config.yaml
activation: "geglu"
norm_place: "pre"
positions: "rope"
qk_norm: true
attn_scale: 0.139
init_std_qkv: 0.0217
init_std_up: 0.0217
beta1: 0.9
MLP neurons of a small language model. Each row is named by its layer, matrix (gate and up: input weights; down: output weights) and neuron, and shows model dimensions 0-255. Each number is 500 + 50 x the weight over its row's rms, rounded and kept within 0 to 999. Numbers have three digits each. A neuron's up and down rows have the sign that makes its largest values positive.
Before each neuron's rows, "fires before" lists the tokens most often just after its 100 highest values on Wikipedia text that the model never trained on; "fires after" lists the tokens most often just before its 100 highest values on Wikipedia text that the model never trained on. A number after a token or word is its count.

fires before: "." 18, "," 17, "\n" 7, " and" 7, "–19" 5, "–1" 5
fires after: "7" 11, "2" 11, "0" 10, " 199" 9, "9" 7, " 200" 7
L8.gate90:527506437471522447448563515382489437589422481508530457474531607541493468479418494567475609372454430487492396567571477446443491511477490468517482431440571435481537512428535486406562472488481479574487528536425489505475490493558504488600497514490502520544543499492513353446507541465413502387514546553549518489449562533523429474459560497551432465465466470527548494451453531473597509497580546415501473425530505484542567511443430513503517578524459534473515524476402459502502567429485420411519554509481498590498496488477495419444554563536526497433493534502481453540603541512454467552419463434457429544540419594456452480548510493453529562454451525607438500512521638454444476623499486481477497461544513510542568429597481506587459556410469528522538489470481522494456554544465507
L8.up90:498464463552558477492537485439536535547530389467520444478514506477565447462411540513482517478436480484487388525606479367538474539485494443507434506476517472492485574466519480497543483550485510588392497547510473440498515530624495560571594466519519479546561485470483502400538510519469532360446487522601514538475577484505429588408576509618493540438490518565613525459508597489513546530576511439534495427509464437516580451529558551526535622535402570514571555498357464465519544509431494410567577502485503511536506466503461417531565558521493500478540599481441479476542546506490489465449550574509522569582434541446426509520503449477517540483464561582474573478529599488505489535460484477525532482534548519476559423621444516608534458453492516506479486474476506496441541473472481
L8.down90:518508579538557544496496405521461528495455477547585580510551448446466535564535507488473440586564468532497542467485501498406469361506472405456521517545428532652513495512571478506490458545474446517426502548470499511529545539401669525461510447514524404465479474487435460528473456546582410575496476524524551492514441490484626476490512565479540497450438543550487496513533476468449470566527396489504589531465518501499573467558524584497584422540504493458610451516564516479502500520512524532544515492467492452670492449575492540529528505431474572439430512520465603478452459516446529502511462530539479480519462490499484552403488537467420456451559517439537408575514538656542428484465494430494509523517475497517534505522503592451602448448553459414517464503559478533432423513487513

fires before: "ak" 16, "ated" 10, "en" 7, "t" 7, "w" 6, "y" 4
fires after: " b" 20, " c" 19, " g" 9, " C" 6, " e" 5, " sc" 4
L8.gate108:424651439430560534520595538506545426594513499520533501448505552582465564561432441529553574436552509521433536563503524454476438563487488552540539452492528474436591550541497424400438480469563510499560497428436430574459546403471528484490402483476534555503416615464552422529452555483560504417548604602529473470562558444471470524494480516515590429477554529486533502509521487503568474439531412509518456498599548557565516539502504493509443525580577553475495480455385552566494533452513555489431461525526480518404493528486579478469478518506517546485586530529489453507456555484491524556509567464522405444510410535546435561456509504490539511503502426492490472465465476497516483559629518493488466520516543600614462474414488561550521470532435513456475481561424464501510615517489545
L8.up108:391546469524469535463540543393528512502486426544547526418581480587531506483490554607520536550497646510495522474526561427436513526458463534533496505522480589487581440458519483461476523551450535428508499521451458546452570453502446491482492495517528509391475527479549507424477417444511586446541556489524532433381548464538417470450448483582514446425505533450546550460486535448507517469504433509532484422466558508508509574482572615528455555550531492312527478528459525460503464442602536534541509531513566567536549546612549526550477620494509540532513524514518469419430450454478569359469506563532508543531408445528502407564508543481463469425501498579557469476438484526474452530619498533559531482423577472538467471480519557471531411511474460441485460510508487470535473515417510
L8.down108:444596485574468425517393533409467528485549529393540451571456508588482434557451509499443502438434509477423498449395476575476441472453462515478541440510511437514510502429451448529488491486339479428513468501543516474512497587479506492520480451489497518485595553546470521548440573541482444477508535392521548567443456435436474491471592507535552449522555537569546526461457492505460527515563495526420525531475540471439509450435581505494522437497548441594507441516638491505569552538549442473539514509531441474487487482551608435631600485517513519515448515472526530578562522499535526488494432417543590462510541561510491478524510530554396432523454501347397458546481613475543537478467479509557531501624574532555510515535567458542500515479499532473506511495459525436488588481537563

fires before: "," 23, "." 18, "\n" 7, ")" 5, " and" 5, "–19" 4
fires after: " 199" 18, " 196" 11, " 202" 10, "20" 5, " 201" 5, " 198" 5
L8.gate19:485529483512452511493480446489535499524463520578515613552487464492424549504398416520487603447630518580415475486545404515472499531505541515544448445520480376474544481487526382452562498472491564495527513458454571452541495506493501451567486475529623440489524393527521438485490484513507578450533508614520474438448447471571533363459478482517424552418517576555556445507554534507505557515472537450517452382504427574554470646452438488530561575484415495481484529424509529526547603481527534516505452622476526452504526454471391523500548498517517496461445469513507461515554472510452497544452470429473440578586428462476464459445503433523476599496505537451459531496445562530471509511498590413413424498498511483520611503481526504383506534499503498447546393502465467502479502499503481
L8.up19:573513481517456521535435535502547444499558499490567568606470602441470454511443432531602542466508490445459507476520446540437459541518513475435527468508478397490499574512492521499565545529462547515493427528602482510470425522507548510540399417457462411484422414548522541459489530588503538523440465503440497513472509377543548521450533470536502531477546391554484495439474483468529422545576449514545437406569444535496430489495401441550527609515510527629510475515426416451403462464468502538530510470502525469538582534497499495415481547538464589458416471521417479529544570459461429544439533503485582594448484477565554453488514428457459594503474535481425553497482474520517513557509528456446494553569598475510423598518453447442560486584513530472547559526531599603443542454519478
L8.down19:419498444548498462430508493524452407552465429509478446524423517503556531467488477512513425517581499447492516482501491457525556428498505422563474541511460488686534449446506445545493426461480451606443527511455495474500454458461520493475497492557571456543597511507441509476470498430545439435532499499567602515458437574533463445520521442501517546530425556551540471411493524531474557580449409515561495585528518491551505523548423484512459472462524468494537518602553546520496543531427516509552500534533449515743443496505541459454550450496450476474556510529495560495516444499568481539447387489571406412497486479403581527472498573471458545519485501501569503536448531509479521534507449465588426505454432547457537430490515664495571430434470489460537485518588483458603509504496511

fires before: "ed" 21, "s" 12, "anc" 7, "e" 6, "u" 6
fires after: " app" 38, "m" 8, " cont" 8, " res" 7, "es" 7, " sp" 7
L5.gate475:401489520516601491531503550506351480535552524469430503518526456430502498547503541529440529486558577478479506506390463496467559499429411572556500583501490443426573502562562472462443436418499479458551459502448528491526549531485559491460471423452487428433574476540560404455489502465466451474466530401465445528453536540440462438527544487464389464434483420489602463488517438571461402466571480481485466570486537534559444487514384454478478517523436442418419516444422567500468514533556471519484439509476546529459476510514510463520544430445535507487506515446459534614547546550433479477470590497482503505546581562590426588514524518493440495456512488540535432521484443406461566494462499560467513550532531548515571562466610582509413490475464472479461419487581473467450620441419444
L5.up475:488456569502515522416482436620495491592405535557557500482469457461439524518473546495451551512523502516546527438490415521470486542523507489550510489526401524550439609352564548631560435534520496524457480561502508564503468523520517464489548540498534540546550541467533398468531430488412487463408513395473539427514518522469429473543605570515494491418437433546410492471481444442442598485512543504504534492529543513428552526509499467543470484530546498507536453450557471488557404527419492432483542396507490485538510525525546531420466477479565507548478479448463610490485438441512515456595572467561578495511395474488549524557477498534489490462520499528532493557419485459429513551521479465546523522564525466462521548527411441518460382568624467528536471556545533564535346489551390
L5.down475:462507532481507548510554486439461478470542424436483471522497511496494463526489452534548578422499479547542413463579500478563489482469559504516443473600529455396560496441445458417428418535435550642549506423496428454478557558546503485492477567463514520458633532508537602506521561504447523562561426652514419461497449425486554563458453491577557446477446462380503578501515487576496595478550458455480511522603397403410525428488447503449502478512557553504592493508538425566485477466470455515541508473544338465491460466523454464461505560522453477519495578452582470550525461559558491507526484506525468572507483530557556533454569514434574477510451475521497513457541614445545377505488520471459488467508541530492503459546503599532436540505487431492529539508538526546488533527571447

fires before: "an" 20, "N" 10, "B" 7, "P" 7, "ob" 6, "I" 5
fires after: " J" 39, " I" 20, "S" 7, " K" 6, "F" 5, " E" 4
L2.gate384:572465560553508502500535515486475462455515515467517499445449441452436478451424433552480550351500464609419456588501484484571517504512529445582437496519470545447526543467503549487460492462555561526482573546499656488475469497421634569541652517574462492485485551424435515513552576521453469507414538466486515560503520607409485535473511568515438491459500486547525473493525549560430403539462491486589556502424431479505406434465474484423440487634524554433555467515474511530534561539561617427536547488483555519420509443450420462490502511454469458513481504458454523527528499568529508560502526440592476493470540437577428453567528448458453568560469540523564571494556436607472574461523560510578475544531469468546546484502569515498524449502449487561463475577474517467499496504473475
L2.up384:509500384491475536432431519497468535589421507505462555511446480543539503568522489495465601545401409502549480467515508451498577479471440595500464540510433456540430466528454393450569568473507407485436536528531434545430544433501508407499479533387484516506426455482489468495382498424471439336560574492457545507607507449535532457476468423503488558428498411477489424535553508569528485422524519488471466452512606489418523517404562507516483450495581460466599487480552424418546539443485518456526468543626447481473490521528466484491456525546516491481517401552510575555463532476434512552433476496431459416525541549430567572475384541483450481451415502523448512487505429517506487507564502485523495555543505556461476497521446542531425528525518490461502538464577489588532399446490492
L2.down384:541498447486500430478474386527560503481512515512456472413548469487453499433484477491457514495465357432521468522513458529526519460484522540565491478530474361355485519420560598512555509555541484502492413444564545586564567484452452549554553576532478542502454621525564388485503497623467466587457489488480431432473509530543459504473484514463499541510542538448478548564470461514425454450499430502502518486556498506454558495506571531461491522497482467597503617441552552441420567392490507478516576482569499496484523512514548514457467539477533565509580475498429516466419508581493535522535473526466576514470561548494496547565544482504497497416601515506569461500482569541548484536496523573479507470398531522512552511572492505544562451491399587477628482553645536434606492428463545

fires before: "er" 19, "ber" 15, "an" 8, "ol" 4, "ear" 4
fires after: " N" 26, " n" 19, " R" 9, "," 6, "|" 5, " un" 4
L8.gate26:471503591568404566509486616588589552495507451451563451428518561488482452503503485561483528393439467531526414610526517510555457439497450474514487494553467393435470426549512545418523459503522520516496433532466522583499596476486542555554514472444502609550469515448514512481391478469491495507477525491552511572435536532458398508480525571447524367485529471463437588458496610450580405553462508497503538526561461508496499459506431440562588454461471514480617513397528512375363496386551549393464497506489514488437500495505488448498512598513459566436415541483509492531459479590513551428502505572501511469539537515442552475567515556478508601560498501503503519475445556545510521432472519515472491568587482501546472521516429418502463476466521528492471506493411474540486544454524557
L8.up26:454554482507420573453373428512544521499501429435440458532538551493618545503454446520418517391452488463526505606481474505555568430549466552578438534433501450474436542473474449483559486515513550567415431545522594555519588477434482401624498460522588460484476535477441504429465498479560534463463562455478511512504536528493481453451468608458477494401497464496539517474557531497544512504413525475546530544563486441546499518454519513491533436488451629495584528426474470478562432539553413466453538502681493452499460553430532519491388529525549450490476468523513521504515503476476487486481433469427481496412488495429560554531485529526467561554519455586525542460499461542523572491431451520458446451511458422457494419454551472577497442498489493545506472502492558536408377471410566
L8.down26:476523546523504528517541473566511610487526497483544523562528457467490547509515592441575551463493496451589560446511555517451448498518543569522539435466457532579462405506467447463452593379421593454510471432442494558411513567595507487416415520483572542465484532503451548519464476499505521423564469484615447556443469460473509512460499382423457504490497531523521475413534492617511393558458515565565503503554479525443396553485570576531441584497569449480457527517511472378576485472476428494435490481560525471493499473549429577474601482485568475521465521460435634548495539605431517505527526450501535537420519497501485495567483497393531480530492528530459462389399461441483513389504470543501496521545449503527510513529564522458477472508489480458522547657508472500470534510522482

fires before: "le" 12, "ore" 11, "an" 11, "or" 8, "ess" 8
fires after: " ex" 18, "it" 11, " be" 8, " de" 7, " pro" 6, " l" 5
L8.gate442:482622509529507425484497557483437504584491536512565636552471412442487526499449552547500495450519541476420582598482469517463505552484495533487497486514558565459523476564545521526524475502567573436525448483555604450485499485405627494449442469538438454564361393577447498443477519515524568489474557463433466545394521489445531512502513531543516478614506500434528574527521562473460530474433533473572543482564499500498472518468517631487577511601461478530502536496515424466466434470517530488478470522531517502468595417471488502383501529488519459474494486578494529506490505512412579529467471463519421560497645524434470587452466540509346509451541469535517511432520566553454564591597477454577532458531493498546605468515490521545536495465517525534424429500502566492541498450495449
L8.up442:465572556549464572557506535597512493465628493515485451561585432541483613527510569523480608427526483543411506547508489501455474570517464528550495527428490513461539529481574480500569561586554474471526495438521460421440427423408517488619582513573534414432467552436437437430509467468460500571524506532449491521505464553460510527476470489495505449442502581496471541531505441439471535596508496503463458449451542541540470508537417436533401445473509502429534452412558537445456487705514498453404457553471577549486457467498512481496449391548490444487516529459493549477448457506489449585522479484433512445505539469557523542531517500505488569549448539535397433570477590517385530490530534466489508518548408488412540530489557571475561497499464451461459431478530438501459423526517539
L8.down442:584507516460514466413495610555579534560588549517524553544382578531479464485514537429561517505521435566531468470384487417434473475583452505415529426515441478456525577574471446550450484559515540567594462487456583575419476469494546482452485447428443407564496516572431506447495375403544578554464444439534543512479477577545482405390401537533510453482480535406471409516521510456538535528494511488558480498490476424466519526466488534485485488451530517549575628533536403500491598453451507487515524497550423576502486586521470548420436490553477479532533522588573485505474504502557529418472497516446430507516576509392503448473537497437501534569478500494432543474512541459531513459530467523565505532507457513559573437403477506526477536585517448482510452512528563535477501521427477

fires before: "ess" 26, "-" 10, "n" 10, "en" 8, "ach" 7, "ac" 5
fires after: " pro" 18, " rec" 11, "rit" 7, "uc" 5, "b" 5, " sub" 4
L8.gate364:482555492484557516458531526348477491658527510492514621502499397576513471476569420575524503455528466504494491492452521497550476462503448436452553545605472456408474502540557571425507493439532511532605438504524468546515451443497390600437371486525431531469469439527535526480448491464424468509502555436444513421484559523499490435558539441454502516477475484490491523413466531568610423517509489550549515456464590505513488501536452446553488562586529525426526581494505531550468397397531490548439443525474539484460554428385527496517468436411442525487487458528588580551476501510513507558551487398490427548549580507487461488508546510510470523483495575467496541575536560418545510636507503442449565520535596418517521541439487445526461500525528510458450532502494515577530450511541504
L8.up364:491552535523552534473539435450526441519501501502470475396488381551503465513536493528472526599519572452493563447437425540512509623477485471591564564602530572492551594462527492470454503467518511527455370511500541503619483449477468461541497472482562526540545476524563365523484454483521472500509481484469591459535542467480432398483471599443558406614408507514453497435468448395435549493463499493504595575462561483564474540531462488513458570434471521582443424541482459424454557481429495452460480491492512482505570465475511528482622498454462492564473574483421462524446557657549422439512546570463430491428541492549543522508537454508516515564555530491508505560426525417429458455483570566500523439503479492445514516510544550541543469490496533530607475482446444458495469419529491
L8.down364:663412495373479545488483561468516526579412435460459563448538517570475536478566392423487459461542456569540439483447482416508433549429495487404429506489565483420465479493486590466514511400527500525518531443468536537480529466461449452553475536474437474442553511487566540401462556498628463544512527514597467517518572482557474437479500540434419519471540479454486507506446567533512425405517560513439485487422505442512530469547470496528439470547509498511565478502467557587493529546563554487514506569507481491495469515466521531522462477429441510413528505572537445519537470501445467559467405476537518457599481515549445461575533501547413495520623464500568531487480503584564473467617528536539511462427575476560609457568513514534492544463533503379493514457469525505389545579437541

fires before: "e" 18, "er" 12, "s" 9, "l" 6, "d" 5
fires after: " H" 17, " sh" 14, " p" 11, " h" 9, " kn" 6
L2.gate299:461484499535548478528560605474533506513476495434548441568542459396523519451482426487589561515533446537504542523563548490501466466471518471521516472621482529444456539426599491482428493493500497416515573517531592534338452546579538497470479522440541434516478482608501455572502501418460479489439555427487492497490441485490505509455589568486486599444488498493529528470547493561435473455581494486625566424531493500572468522417544509496487471654531460553470469484465499478535554509467520437562490551465574517452539565445473459433430439391521437538498470574457557481583525515542526529502453491524510496591550537431577463521590471561466488549463563473407535500479448520460572461507524418555474547422497561525462491467549522465522516491473583443477397661555512479548576445465477
L2.up299:429523501473515547495586532505520467523476435505595473561426512525536519462371473389572507539603491498472531539551491459585432500467541443499497403555525552496486514383494560559551485520450443445584507456547485453436409533532481473516510508449526454535455475440506452532436473411496530474428541488528512482497552502475460485499553556475540471472466520505425513463507495522498464470490516479677539397536498518503438462382526484556470501642541581572528459526470521478550502464495476410430552508579537382544496427494549479482506472464517498520390413496418581456557475439557474512614458496481477591512465561414507452458615431449514550433481515518459512534528521484525579596481539448478450511494509506513455384460520555465522559545438548480449340543500497519530540493536520
L2.down299:590487464465468526507465453500481513429379534482445556484580419520517473461504481495486579579570478512498505510441466507507541602520461584480526530501490459616408563589542531498527431448549416492422475560541477556545553531527543504484464509589532496461523386490474543500525500531506523560456423531586415521521421475465477479473469502501521499443397492425496493471490493479469567462498503406407507483420478503358571480490520586477491451562497526524476467480575496501359404463488447492513500531411426482562489472664459553460559500563520484386479572553557517510482462515434516471495494533523443462513559537522477508514529482488536452539410445455599527436455529562508480557475616405543392524542455525515584475547579473514488456439579521522514529502491543454547480473631531

fires before: "ur" 17, "up" 9, "er" 7, "le" 7, "ul" 6, "ral" 5
fires after: " o" 21, " O" 11, "th" 7, "e" 7, "P" 5, "ens" 5
L5.gate346:458424586478417461490510519507538527460448475459507480502583534460378501493529422542522510517522489523517486554432511512545457489387582443552515474463478452451456467536555538433505536397570551522546523498546500522525558523397558502467456562491538592518433395498446486434468466481475498506559497467484410527423557543539537422565591510510529498466548587556421582397544462511576487524453570560493530428504512491572422505478490500488444527506458437466561526430620502418545514479515478456535484626409468468418587526412466500490417575565449553508490510450507559470478501515487504569481457499615485500509510547486546413572568462602493536516574486482428542511542536562479526502530463470522515511449611529493484484529393472471594492522522550545466428510429594487476523376422571
L5.up346:472508520482502448476476480518588433365537461443432554564553547464565457465534596530418413506534495497469525448553521462440505470465626557560432443438439529496480525460662624419502436508458517527483504511416469512520511469494538472490489424546524501539461571527466497565464462438570518401517437448526558550447585514462548501553474558535467524458482575493528409481447428490546440526525428450453437486569562451438522551477480549488500523433469452364524580442473476479568476539506552466479465562534449537472497430489454438520445494488546531497383483496514497559421439450526469482546507487634543479447450488522425470490544537567481539531566480507417601569472493531578488503543465574494476496483482544532546458577440436485461427528522525596430480423514471506496421454457605
L5.down346:539428511432580454540432536419466476461426483566427499555488526507548519518604543464477505593495482447525508549407525475488457487411472490370534498450471475521407446552446524478532496501501481475606438537490468560484488426418481533456392520531463496433514450450425510518495514531571463595546478462492506489577446420450473486484523496427494426488500468480479552527462481507605445557496538476406518507504542420533417458511519515615434510582527477435514518554385390581395480381565517438537510421529512576369507496496504525470464513483466437445504464495478430421520415502542560513522494524546493530398548460483548561487512543485464462575616532477464441439542534458548597450478546472531508429467484455542536540525545425513454514471551484535514564515537620545474484439454575

fires before: "ed" 42, "ch" 8, "ing" 7, "ant" 5, "p" 4, "s" 4
fires after: "m" 13, " re" 11, " res" 9, " ass" 9, " all" 6, "a" 5
L8.gate160:515484570521574460510383490559440428520513428517415565519547527489525454501544499478524443437488534462481438485468586475532445518514513472404464413552468505468508520538528549561488487528484563416415490516490498524546516478540445461391465521494405462425452440580534476543453571557474445492541532491518397506460500525462475457451538501467476545447474487478507516560555506608478497530532567486543453498521548480476458444499520506482599548520594465477581522516600571464448432500478461487469507456614439477481504426523525502490536603491542464419534438637472561592473458501469539525421466484425519571489532587558434584582624462474457523472506516568571551449413432547431569400486498526582472530469554538630493524604466465425479557493537487546504522634458519548518559452519494
L8.up160:578473500478494429600524471490443460530453470467472568540543554488464500429544458508412518569612447534454430451458451434524455558487453449471542512577435551509472598538462537523507509559504453386456523506506480533527445516522511502497496453533435525611547500532502476483509561523464471398405419491463376452529407464505560408527517429427460591517439477505502472499479376551521509472481613488571525399586560545635555499535564502440511565559493411485506543492463548516434412582499499501421528466523522448562581453539483465423502532583461443563514460554525530561578464498523555580521589482545516487488500477585521500426410450534510486451564466488516534462454458541502565521552505473518519460459433551585561491523520415390563526447517513515518493606464485514509521480572511
L8.down160:534485466428560523578435484536531548604512527491452528514601569518483379482528502541548488491499465487419550493448505540473457439482501479501581524545511570593468496503451511465495431533415501410440447588472402468509445462560490478377508564471561551555548463498458467534468491530398523500560605511550424551517459619465548478455474466442535490490492421497495487496477457525510475474554516538503546455527460546453491460416572510427518480510478607466614418509623519512532397570483424566449521522521480507636560396430535469509513413485515487412480427495610550470507565543545519483473545481500426495384485518505539525540548559484472484408466523487494590531475456565567513530429452550461496603507438472537493505535478454472477472519490523505581558556543493466504424551497375

fires before: "ess" 18, "t" 12, "en" 11, "le" 8, "ra" 6, "is" 5
fires after: "ec" 12, "rit" 11, " ex" 10, " pro" 8, "ound" 5, "et" 5
L8.gate164:461510571579428534502446443512462517481611503434536587535481446465529562482497542597473518480415506549455427585403428499475424411451458533487475432466486521442539420457512490521505492509625447458380473555474503443465558458419580450530462468487517480453459518474468510524484530454516433455581458503495409489560475470482427464567527500553479513478601489509438495426525576437532493530472479525434545486498519508490421526589561501454501526501513390479617465396512494544470443510594536514437434559464573572419482537498525535466533481517458476519507455539513486546483509473482459590510534469456420452544560590528536499435546553468527557524455477423373528511458470352496565473492462512472516434616522472526515493448435426430474451449515476489438462546373498605452450510461474
L8.up164:509549527495549635544546526457417432550510582466514551513502546516421573589418536486534499477472532483478517484513508583536596598561460507411559438532579579510552459554442334443517481478537463441596431506505449453555478470488411509529510524625552475369561586464509482487552506535438504499550546503582484553460557461530468447495508510468499509594416657462518439474499492446465568422497434556526469573461520520487513533588506420464431548522490586432505525507505449546591514524562548473432490429463590474497512469392400508488478465573525467509565498477495603421527527554498520478524577536474540475507499444473536517472382531471511426508531575553459432509456512463433557520539554489541514532530481488430410500490554569524540499502468522480528492521490503507570478501487531
L8.down164:521500495486468522452494556513567453540516571585530463463425431567475465513550524437435408494438506548475513549431568465409509437437579447535534508447575529501501444533508529569483532472449492505522490447504525519491406456422527571470450494491532511472523474419488521428355558482429506437504528506566583595516435574440561533521550495409433460527538536496432488556489465479471533558487525525436470431493489517529520535446445533540511353479458477532436594479531548481484538485497558424518561531508405553532489487517513465605536544438477508381468532628529398538523487519602523423508512548530604554500569586590468514582544416526470529464611545441520434484454532507485503515448500515446509554408474524540500524436526499521501524408535544497518487393472461626520545530421560

fires before: "ed" 25, "ance" 8, "anc" 8, "s" 7, "ing" 5, "ol" 4
fires after: " app" 30, " st" 20, " G" 12, " C" 8, " c" 5, " B" 5
L6.gate203:485461464512491485564597470420558534600481484442483591503446553488510542422438567487559554462569444466518463565481494349538463454500530486537423512515459460472609483519444445388525526520478449559574414446505532438484474535565530513525477582536561531511530478485537505456430563392405433460436568510468468468509523490404495490533556499467537468525540527469584500449582408553454545585522448433610432495514467483517541605445542561447480519543464576483493599414474570512490450503480547489515465545478557569463455458507518524475635559441446602615542505511620535483518470503477567529477461564528522471504510581489493541516497504552561527518468511521598554510436441501396487520483469443458453466558489451521458470512427495471485532499434412422516451552517519571455524550574483
L6.up203:492484475425498453574423502565448464570452526426487501487569585408489543551494547496551503488519446398518392504520522491469551494570494453452421519476545523508553493539585560412564464446468419527549449553497514564487502487464449503556433498547482473459449551478505393454456479462485432497514620503399468489520494500354545599450572497479513543543427457411534528509611392470513462515457498461485404507449442436511444624527431555426467432471471539470450434425465581495506404498532561523440474495584545553464506463560506475484602483431484565564505519460570551468555458464489529508523440510410408504554484544585510575544446538582489515511502544519611504464519460471455508474500595552527517458566499473598513505510487475543411545550557501492485512572564514498531527452573514
L6.down203:518482468475423424500394512587461516467513477362384458551549519440476469478553507525495403429500554495517531539534441555444462520561558447516544561535545484534426427415509637522562452525358471610538494462574461537462449497487525541549451549503458510492512566472512473480522546575472527445446516543499480527603513454421521620454610528385569544438478469454501533556522557415451419539497582503445508575529443407543467472489512474534347475438497578614459461489516450524502456560488572447524569527495458472584550493497431438521516506498479493493495565554369546497527495551582565463518513519565504500500549407500528504489550562579422463432573533461501497528492520513552497531526518541491494550525401496508522540554499513474499536490485549494490512493424539470441432510513478

fires before: "ur" 16, "ral" 12, "2" 8, "re" 7, "er" 6, "ord" 6
fires after: " C" 18, "20" 14, "th" 10, " to" 8, "," 6
L8.gate71:392531597526462520467556467525524502487524563425469537372532522441437421479557499619444554517430479544532429519496514577531473554426474515436469409422485491431442476545591496484526465529530464510496491568458483477494594533463537526499438478535505560570544448514551448445492509515490438532517538460497459502497418604540410476458478611463506469460532437495526592436522547497511406536533520441510503471465507495571555474550473606591486448504498476597515515431472583440499472393564442504549497455598523534405530540495543503508455556442496527421539469529593495647473551511490484415446512501498486556538577522439538529425556541533485469536486426495462454431449586522515508481468436582465456437458496507408521446544529462492534417416567599584467487542490510506455498384495450
L8.up71:531600495475444531545383465467554554540529480569495474474585571527466531470504446507595546445556500471520481476442555460546424572442449447497505486540523436496490531530464526620545422447476500504480625536449524481399578477521523516594423529451612515536611468489501516446529555471520403540545453451538464547470511458559460432553532505458476448462485453489463490461483464500540512531532492491484466445495569530580477492485490457584427513502586574530593476512489522518533533522442542540513500517527437518496582464449551553517565499493545579472489511521538569551464598549456426536447489511495449473512394577473613462498581480466544501498494590448401462455503468431550417438458445495533445333480452506478653509533526471470549494504536471384576559472412472501451487443436522
L8.down71:413472462463540442471433429418497565488433492503490530538477480470502523573528486507528541485452527434463498537481434471488575545487502487350546433426557470642442452534464419628458410512530525530527614498542459521403531420550413489527476489538391517505453437507496555488493522450523499604530453483463452560576543487467541489514505474555469438512549419477518604438520514631508509522471545496510549472509491438539473431509532549460586503588533548451465525616560513497488511447523477492548509587554594526405523561491515571550509538583478483534525436499476441536520446531522526498535633503504526480415477504446509479398498520586584481447505537462411490444618466435555590418487522507482505472457442470487502509555524503499524545464547498543402478523469447429572452454554558

fires before: "ish" 11, "ed" 11, "ing" 10, "ment" 9, "y" 7, "en" 5
fires after: " c" 15, "vel" 15, "c" 14, " B" 13, " w" 8, " C" 6
L5.gate184:520534510504490473509609442512446488561508565523445548544550542500461557502470479637496584535554552595510459490534485556495493465571497479527470546491458481413512554481477487493500443422495470484572524504578556584474513543465421594518421623533509475523524461491478438529554528456500435426488585496467469505480425531483554355481478594446523561558498473451502502446474465507597445566474529479555482520474457543557425505443440531448357517530581479497579505498480568485556498535560520504403549524574521494442574447556447541457429516484466487635483472424567564605485500561484485594541482489500525488430536451523538499539519486583502535509493338446459446521451503502331540541532527463486514436499459547496567485498539463384538416437457502499442468490548488495484521549571505
L5.up184:502511518477464540602517496484459458529491499522583503533576528527589581558565610560509468571491564442481476461490501507388566500483453424486482435523468443510526525448535445488429509477536468503552480386462490536470452557502523533605509459499517465554531534496447432558443442463497434395418441477504508508577495531459485418479523578471556535460435554409500463567521446478459446464426493449672600497600615464497534539522520501483433542507586466522453532446517525539539521462506415544441403471474471487409490568588543477486478529471510543606456554420533532491481475450573506460538567562536497524443490526565447449485520559435487515441599491500481417584523415497377459535589540466446571452472489525475565480516526536561473611497483515521504479567451419517523490535437544
L5.down184:519547475518430506437494403446590505546519507429535486576446412557491554432534501474504522475494469522532611518478546538500516480445521383493510552368437561584456488546373481420549416428469510557408482603437410399451475543450479500510527577588549497507522548496567464508496494541591497503495540558486495519506460466436401465530527443572494514481495506589435538469565469536474478534540581513467469609451554537497455395537425510482404530461518441438560463526487511502562564437509623444520559583550498529570490450401583521528523520576495428467535540420436560523503471562519463488550479474534495517467499539531448479520486519422464445587413514538515513508453500550461513525538488442551426558504635523464562444522514505454575532520539569511468528605498495503493501508563535

fires before: "er" 19, "ed" 17, "am" 10, "ber" 8, "en" 5
fires after: " N" 29, " n" 21, " f" 9, " Ind" 5, " M" 4
L5.gate540:548439587526447519517510540502442437557467527490486587449414450571385479523449497506519518476464455514515454564454484490504496424503441504532504497450493453444521432639428541440558478520569555577508462485466553563587573456462572513528440490582488460591465512494586489489479426509485473560437498376493394553559529499557526502540508548501494456499536562419497563544540581438453416531493479490425501515470441461523432482571489480498471488473446406491570441473562505461521492473536452390467480536553512514437543539497503431429453431418498570422548460583419557531508508527537462551473448440518512534602560572366542538412544553462476411513440544563490524446488507570453497458493500466397475458543540544496529475510474385437437496399566531534497498464406564504545423465522476
L5.up540:537403473538478563409575531510465480519493510459466529466451474531525399448431515551576504545490438531520442533534519424576511510459612498507581406569534494475447589434470491462503527494559459481455480526524466440559544466422540547499489509550465502555512459501523627435584451538554546506487525492484540413488422612490527489424509531432528502499444614404504512506562501479499465507552557384577476522541525459573538487565473423573388488527470597486474379505528579506508370432479507480447489384518454492462466555458553466441534612485524537562477507512562467504501511441568434439474536521570505557446598569526493449537521479517585522477474511493484530512524427614512470400513459492518490510493479474479502402540538525516544349543491475639487498558490527496496502525496523
L5.down540:479535527463449494479597470515520516506491429450470520500485431494451369448487568503476462549492561503481559389474528494446537538442469460507547445527495500469471403465546430473392462515492501514507493570470549464419553474541414525555529512454567494526598496558539483461425536522535560479515583560524490529486420533503458518410617514517462542543596453551497516539549451454479511500605488503494439511508517440517561402548493512510461484488507530434464531375484569420588529496606503449522572435578387541565520429499532539433479525510571453507511536589526584464577422495538507390513498461488496569486492470469528503513430419504483520476521484421505525482543446454494511502500466557473582631434433418500461554588500491553569521548427568532518632585423553494456506406418500